python train.py --num_hidden_layers=11 --num_key_value_heads=12 --head_dim=32 --hidden_act="tanh_gelu" --positions="learned" --bias="all" --beta2=0.98 --warmup_steps=389 --max_seq_len=256 --z_loss=1e-05 --train_tokens=506100000 --dataset="wikipedia_en"
MLP neurons of a small language model. Each row is named by its layer, matrix (up: input weights) and neuron, and shows model dimensions 192-319. Each number is 200 + 20 x the weight over its row's rms, rounded and kept within 0 to 999.
After each neuron's rows, "fires after" lists the tokens most often just before its 100 highest values on Wikipedia text that the model never trained on.

L5.up205,185,182,217,161,223,229,199,198,233,202,176,206,207,210,199,181,210,203,186,208,193,198,211,185,175,237,217,191,195,202,180,191,202,183,178,235,213,198,192,222,182,189,243,231,175,217,180,206,201,201,204,187,223,204,177,230,200,209,226,236,182,184,186,188,169,173,212,202,216,212,210,200,234,166,214,192,185,201,177,191,221,190,217,199,220,220,177,195,217,239,212,208,179,196,204,243,186,213,208,196,212,161,162,211,218,227,195,194,192,175,175,166,161,245,249,186,160,182,206,213,208,181,180,217,201,200,186,200
fires after: "|", "\n", ":"

L4.up914,206,260,221,192,187,221,203,218,197,167,156,203,203,232,202,199,165,188,178,214,210,236,179,170,210,198,186,154,178,194,215,186,208,214,189,188,178,196,189,181,208,237,189,200,161,212,211,195,190,219,221,134,215,167,192,218,193,222,193,203,205,181,195,224,182,211,161,216,194,208,237,242,151,188,189,176,229,226,172,200,226,182,192,213,192,209,204,222,221,214,207,220,182,241,222,213,216,202,184,187,222,181,165,188,202,202,204,245,234,188,211,215,199,216,192,197,248,196,166,184,170,238,197,206,193,181,228,205
fires after: "|", "-", "″", " |", "\n"

L5.up968,199,229,199,194,224,207,202,206,209,187,202,218,209,170,202,214,158,184,170,261,207,221,208,195,199,238,177,196,188,205,235,206,200,202,211,184,200,194,201,196,198,215,202,194,120,204,203,208,195,197,169,177,247,197,202,200,221,218,235,227,202,204,200,197,168,207,213,173,209,240,207,212,208,198,222,223,196,195,195,154,210,213,173,207,203,176,190,197,208,210,233,222,210,226,174,214,191,194,209,211,197,199,178,190,204,198,191,217,188,207,192,240,183,197,238,207,204,206,171,212,199,208,209,188,241,206,213,205
fires after: "\n\n", "-"

L4.up973,169,204,185,149,197,182,185,208,193,155,173,229,182,204,192,205,200,230,209,217,202,238,175,224,181,216,176,182,189,206,209,208,201,183,184,199,255,170,189,187,215,195,195,222,219,223,226,222,198,194,242,179,247,156,169,217,195,233,223,215,222,184,206,188,216,160,194,220,207,219,182,205,193,202,202,202,183,172,226,157,234,193,226,236,184,189,210,185,208,214,218,178,189,205,206,209,210,244,217,235,219,211,176,187,158,231,203,187,198,228,234,192,215,245,207,228,222,240,197,185,189,193,234,218,224,198,199,234
fires after: " (", "-", " \"", "(", " •", " |"

L4.up460,189,198,181,175,238,188,198,215,212,160,195,211,172,185,195,184,218,223,193,232,183,180,170,239,188,212,178,195,183,114,220,229,238,177,209,213,243,218,194,209,166,173,208,206,178,195,198,223,193,171,215,198,224,197,226,196,220,196,226,187,211,211,225,183,196,201,211,155,177,228,226,192,202,174,193,205,216,196,198,181,188,218,202,202,221,179,196,188,196,204,219,189,181,224,172,222,190,207,243,237,205,192,219,210,194,213,245,192,182,191,213,189,183,203,218,198,211,238,171,165,237,175,234,225,196,227,226,223
fires after: ",", ")", "W", "E", " and"

L2.up1298,224,228,227,181,239,189,220,218,196,137,188,213,202,185,185,207,191,206,185,209,206,217,198,247,176,185,148,204,198,201,217,204,216,203,174,197,170,216,175,220,239,208,178,212,184,204,216,189,192,219,184,217,228,204,213,236,215,185,203,183,196,189,218,231,178,192,196,229,209,204,171,224,161,183,197,206,239,157,153,212,240,213,219,199,200,215,187,204,195,235,229,219,208,214,198,185,198,205,204,223,236,207,191,193,207,201,185,188,197,173,246,212,188,269,211,170,227,189,143,198,205,237,200,210,171,204,227,201
fires after: "\n", "|", "-"

L4.up1299,204,213,177,213,200,216,181,198,205,181,178,228,170,216,171,220,208,188,188,259,183,217,204,199,194,177,185,176,186,191,175,215,143,208,198,193,230,204,189,185,215,182,190,206,202,214,199,191,168,224,215,201,229,240,200,191,194,213,218,250,244,214,196,197,206,155,193,191,189,216,209,222,193,196,228,182,195,158,182,206,220,178,191,239,176,171,230,205,190,174,214,181,178,193,194,207,223,182,248,207,239,188,231,170,212,187,174,217,207,236,183,230,201,217,212,222,198,215,186,211,214,226,231,202,195,205,199,210
fires after: " (", "-", " −"

L4.up54,229,222,215,186,203,169,245,184,203,192,167,218,190,180,226,220,155,228,159,215,186,209,180,194,180,216,190,214,203,185,239,201,220,216,213,175,208,219,189,216,207,187,219,229,182,217,188,164,211,205,197,232,205,204,254,215,209,176,216,221,197,203,195,243,193,190,180,199,180,212,189,213,190,201,215,233,206,183,184,203,205,204,208,218,224,188,198,229,210,210,204,181,190,215,178,196,186,178,211,183,211,187,207,207,211,186,155,215,215,194,219,245,205,244,195,212,215,154,161,249,188,231,187,222,179,195,184,182
fires after: "|", "-", " |"

L5.up1190,179,221,205,235,242,197,187,226,231,209,203,235,196,201,242,176,194,195,152,198,175,201,191,202,191,205,183,163,206,168,202,185,237,247,177,194,205,201,206,163,225,183,219,173,178,211,192,195,197,207,190,170,180,192,193,209,216,180,183,188,199,247,201,213,183,184,194,236,234,220,209,207,171,192,167,208,202,195,171,191,241,187,209,190,218,200,200,196,245,228,206,169,177,189,164,228,190,219,186,227,185,226,182,211,179,202,177,195,202,191,198,179,189,205,227,182,195,191,176,230,169,192,212,216,203,170,212,226
fires after: "|", "-", "\n"

L6.up794,187,232,213,223,190,195,223,190,219,212,219,209,185,187,230,233,186,208,187,196,193,211,231,185,212,197,190,222,189,172,180,183,219,216,176,253,227,177,185,174,191,214,200,231,170,214,173,186,223,192,188,168,221,176,190,221,198,190,218,205,189,201,166,206,173,167,213,162,253,194,216,226,199,200,188,206,207,191,155,166,200,210,255,217,182,192,180,228,198,225,198,201,199,183,184,220,199,205,178,199,200,232,167,184,211,233,177,161,224,190,194,161,191,233,217,190,222,174,187,217,186,208,181,199,201,161,199,194
fires after: "|"

L2.up863,170,228,239,214,215,205,189,245,217,184,206,230,209,207,191,222,208,219,199,192,214,190,219,230,195,203,177,180,183,241,198,192,199,140,165,185,204,190,189,196,187,211,208,195,156,202,196,201,201,177,220,201,211,175,192,236,212,184,185,216,189,205,194,192,184,166,182,178,219,220,187,222,192,158,202,186,201,187,174,198,210,201,221,192,211,175,213,208,209,226,238,230,187,170,196,213,177,193,211,214,167,196,191,201,224,216,165,215,234,215,198,172,199,223,185,184,181,200,195,204,190,182,189,200,194,171,201,223
fires after: " |", "\n", "\n\n", "|", " ("

L6.up1145,215,205,194,195,176,183,212,229,201,159,196,211,183,198,171,211,197,154,167,247,191,251,202,196,177,188,189,179,168,189,202,221,191,210,198,175,215,157,201,186,195,176,179,187,202,219,231,228,205,211,203,189,218,196,199,199,209,210,206,198,201,179,198,207,206,163,230,188,221,199,179,216,210,199,204,172,192,211,177,154,242,212,174,201,190,216,216,192,214,188,185,194,182,229,173,201,185,207,224,217,202,177,181,178,233,228,215,202,204,212,197,169,206,233,217,204,195,205,145,211,198,190,230,151,207,192,207,240
fires after: "-", " \"", "c"

L6.up802,202,235,210,193,197,199,166,210,252,222,173,200,230,207,212,231,202,196,200,208,196,218,223,187,181,198,175,219,214,202,214,200,205,197,191,164,207,214,185,225,229,165,182,228,145,219,191,169,206,189,204,185,208,177,196,211,192,223,201,216,179,176,179,230,187,221,190,208,190,212,190,235,181,204,189,219,214,182,181,197,200,235,169,206,195,177,191,189,210,210,192,219,225,228,209,216,206,192,222,192,222,187,187,190,195,198,175,211,203,194,201,248,154,185,183,185,186,176,173,241,178,211,200,203,200,228,215,182
fires after: "-", "h", "'"

L5.up844,195,209,174,213,234,209,220,223,199,210,174,202,232,184,195,210,209,212,170,246,186,216,218,216,184,213,183,208,189,218,209,211,184,259,193,223,194,166,179,198,180,163,216,245,176,230,177,215,217,213,201,180,212,190,237,240,164,209,232,196,194,200,195,229,177,177,193,185,209,182,210,231,200,213,219,175,218,167,184,194,213,214,197,206,209,217,204,214,220,198,189,208,168,173,196,249,196,191,216,212,187,181,187,209,181,186,169,195,193,180,185,190,173,233,225,219,166,190,186,189,183,212,210,230,181,176,197,227
fires after: "|", "-"

L4.up322,201,218,185,183,191,189,198,183,182,180,223,251,203,187,184,226,196,193,181,265,213,185,208,200,206,187,178,156,209,167,168,231,185,193,181,205,214,164,180,186,194,192,217,182,224,206,203,225,210,174,178,213,192,201,199,188,228,205,207,216,226,196,198,195,185,190,197,191,196,224,208,203,214,225,214,211,177,190,184,195,240,192,187,205,181,176,220,175,196,175,257,202,203,196,191,192,177,209,240,247,217,240,226,171,180,204,179,219,179,230,199,197,188,225,210,243,223,226,189,213,216,213,210,251,197,190,254,208
fires after: "-", " (", "\n\n", "/", ".", "–"

L4.up733,211,210,188,211,191,206,212,185,199,216,174,232,217,204,222,200,174,200,190,203,193,228,207,201,177,220,161,178,174,181,198,205,213,145,206,202,196,182,190,195,221,208,250,188,166,205,216,227,191,200,248,166,219,185,188,207,232,223,210,192,223,207,183,215,202,176,175,172,203,227,200,228,170,235,191,180,189,189,208,200,208,188,203,227,226,204,204,214,193,206,247,191,204,202,194,206,174,219,238,243,190,233,226,209,163,202,208,228,157,223,227,213,184,212,166,201,239,203,177,220,171,200,175,228,190,193,227,218
fires after: " (", "=", ":", "\n ", " |", "-"

L5.up1253,182,215,194,191,213,174,186,186,210,202,223,242,166,163,204,219,180,199,170,236,199,196,196,215,184,213,176,164,203,180,200,246,187,168,198,189,235,205,181,193,209,204,233,197,225,197,227,216,198,193,230,168,235,182,206,188,222,210,222,219,215,210,249,209,178,193,186,203,204,206,214,239,199,212,183,213,170,202,193,187,240,197,180,214,195,199,221,185,208,166,220,200,208,214,175,216,167,212,227,225,234,203,208,183,189,214,196,230,185,223,179,220,194,210,204,192,193,222,162,197,219,237,189,231,196,191,188,212
fires after: " (", "\n", "=", "\n\n", "-", "–"

L4.up612,218,231,191,186,213,223,208,197,226,179,155,212,151,193,220,192,181,224,177,199,223,243,199,213,181,238,203,207,179,165,259,218,213,138,189,188,220,202,185,206,174,219,200,215,183,212,182,202,217,182,217,221,216,158,205,213,245,186,204,191,193,229,179,225,193,177,196,179,190,220,185,232,185,212,184,228,186,194,235,181,207,200,211,199,232,197,197,227,208,230,222,208,188,207,179,197,231,195,236,228,208,231,212,200,174,240,219,189,190,207,216,191,214,216,195,214,200,222,172,182,173,214,203,218,220,220,214,201
fires after: ",", ")", " and", " ="

L2.up1068,211,180,215,200,239,204,210,227,192,179,217,222,214,199,207,197,205,178,208,202,181,195,191,203,147,255,158,227,186,200,202,220,218,219,183,194,184,200,180,190,206,175,233,194,145,208,223,193,197,187,214,179,200,226,191,249,209,205,210,219,213,194,220,229,191,174,190,220,181,215,212,234,187,205,204,186,210,165,172,189,237,208,221,235,229,220,160,225,203,196,216,193,196,221,175,224,219,203,242,195,193,189,182,201,220,191,168,241,192,204,183,194,222,229,206,187,198,180,178,205,195,215,201,215,167,193,185,212
fires after: "\n", "-", "  ", "\n\n"

L4.up1476,212,225,179,189,174,203,208,228,223,182,185,221,159,206,199,206,198,217,207,219,150,198,170,231,190,205,174,206,204,194,211,189,173,167,179,166,188,230,190,194,184,173,212,186,183,199,206,196,226,197,205,219,223,173,217,181,227,207,181,222,204,246,181,185,211,229,197,176,196,211,195,210,153,210,198,201,226,198,222,216,199,218,223,217,205,206,223,185,198,207,200,204,172,204,223,190,209,209,222,227,194,247,221,186,212,208,187,185,199,214,232,242,214,223,194,210,217,221,172,193,210,197,218,224,206,244,204,190
fires after: " =", ")", " is", " cricket", " was"

L6.up1367,213,209,196,220,219,199,219,215,185,182,200,223,171,207,198,201,192,200,209,201,178,142,192,196,191,207,192,190,195,170,199,199,217,242,202,223,172,194,190,221,198,190,224,218,193,238,218,191,209,191,213,200,208,200,189,224,175,176,246,231,190,217,175,198,185,185,214,203,195,198,200,191,185,199,191,254,197,207,191,205,219,203,228,236,204,228,200,223,205,202,201,188,220,199,229,197,208,197,196,175,224,185,163,188,210,206,177,210,227,177,202,147,202,235,226,197,186,198,177,239,199,217,213,210,186,175,163,223
fires after: "|"

L5.up6,162,216,222,196,208,216,228,180,205,219,158,199,204,195,244,191,192,212,193,190,213,168,181,196,203,211,151,208,197,185,224,175,208,216,190,214,205,225,185,203,189,215,210,230,169,216,229,210,217,185,196,200,202,194,228,195,217,171,212,228,201,200,187,176,186,208,183,227,219,226,185,242,149,208,206,210,213,192,163,196,207,188,226,203,228,206,191,199,197,212,209,225,203,169,188,213,215,206,205,222,205,193,162,222,174,233,191,190,240,205,216,204,159,200,219,203,231,208,176,217,155,160,188,192,210,189,190,211
fires after: "|", " |", "-", " Dec"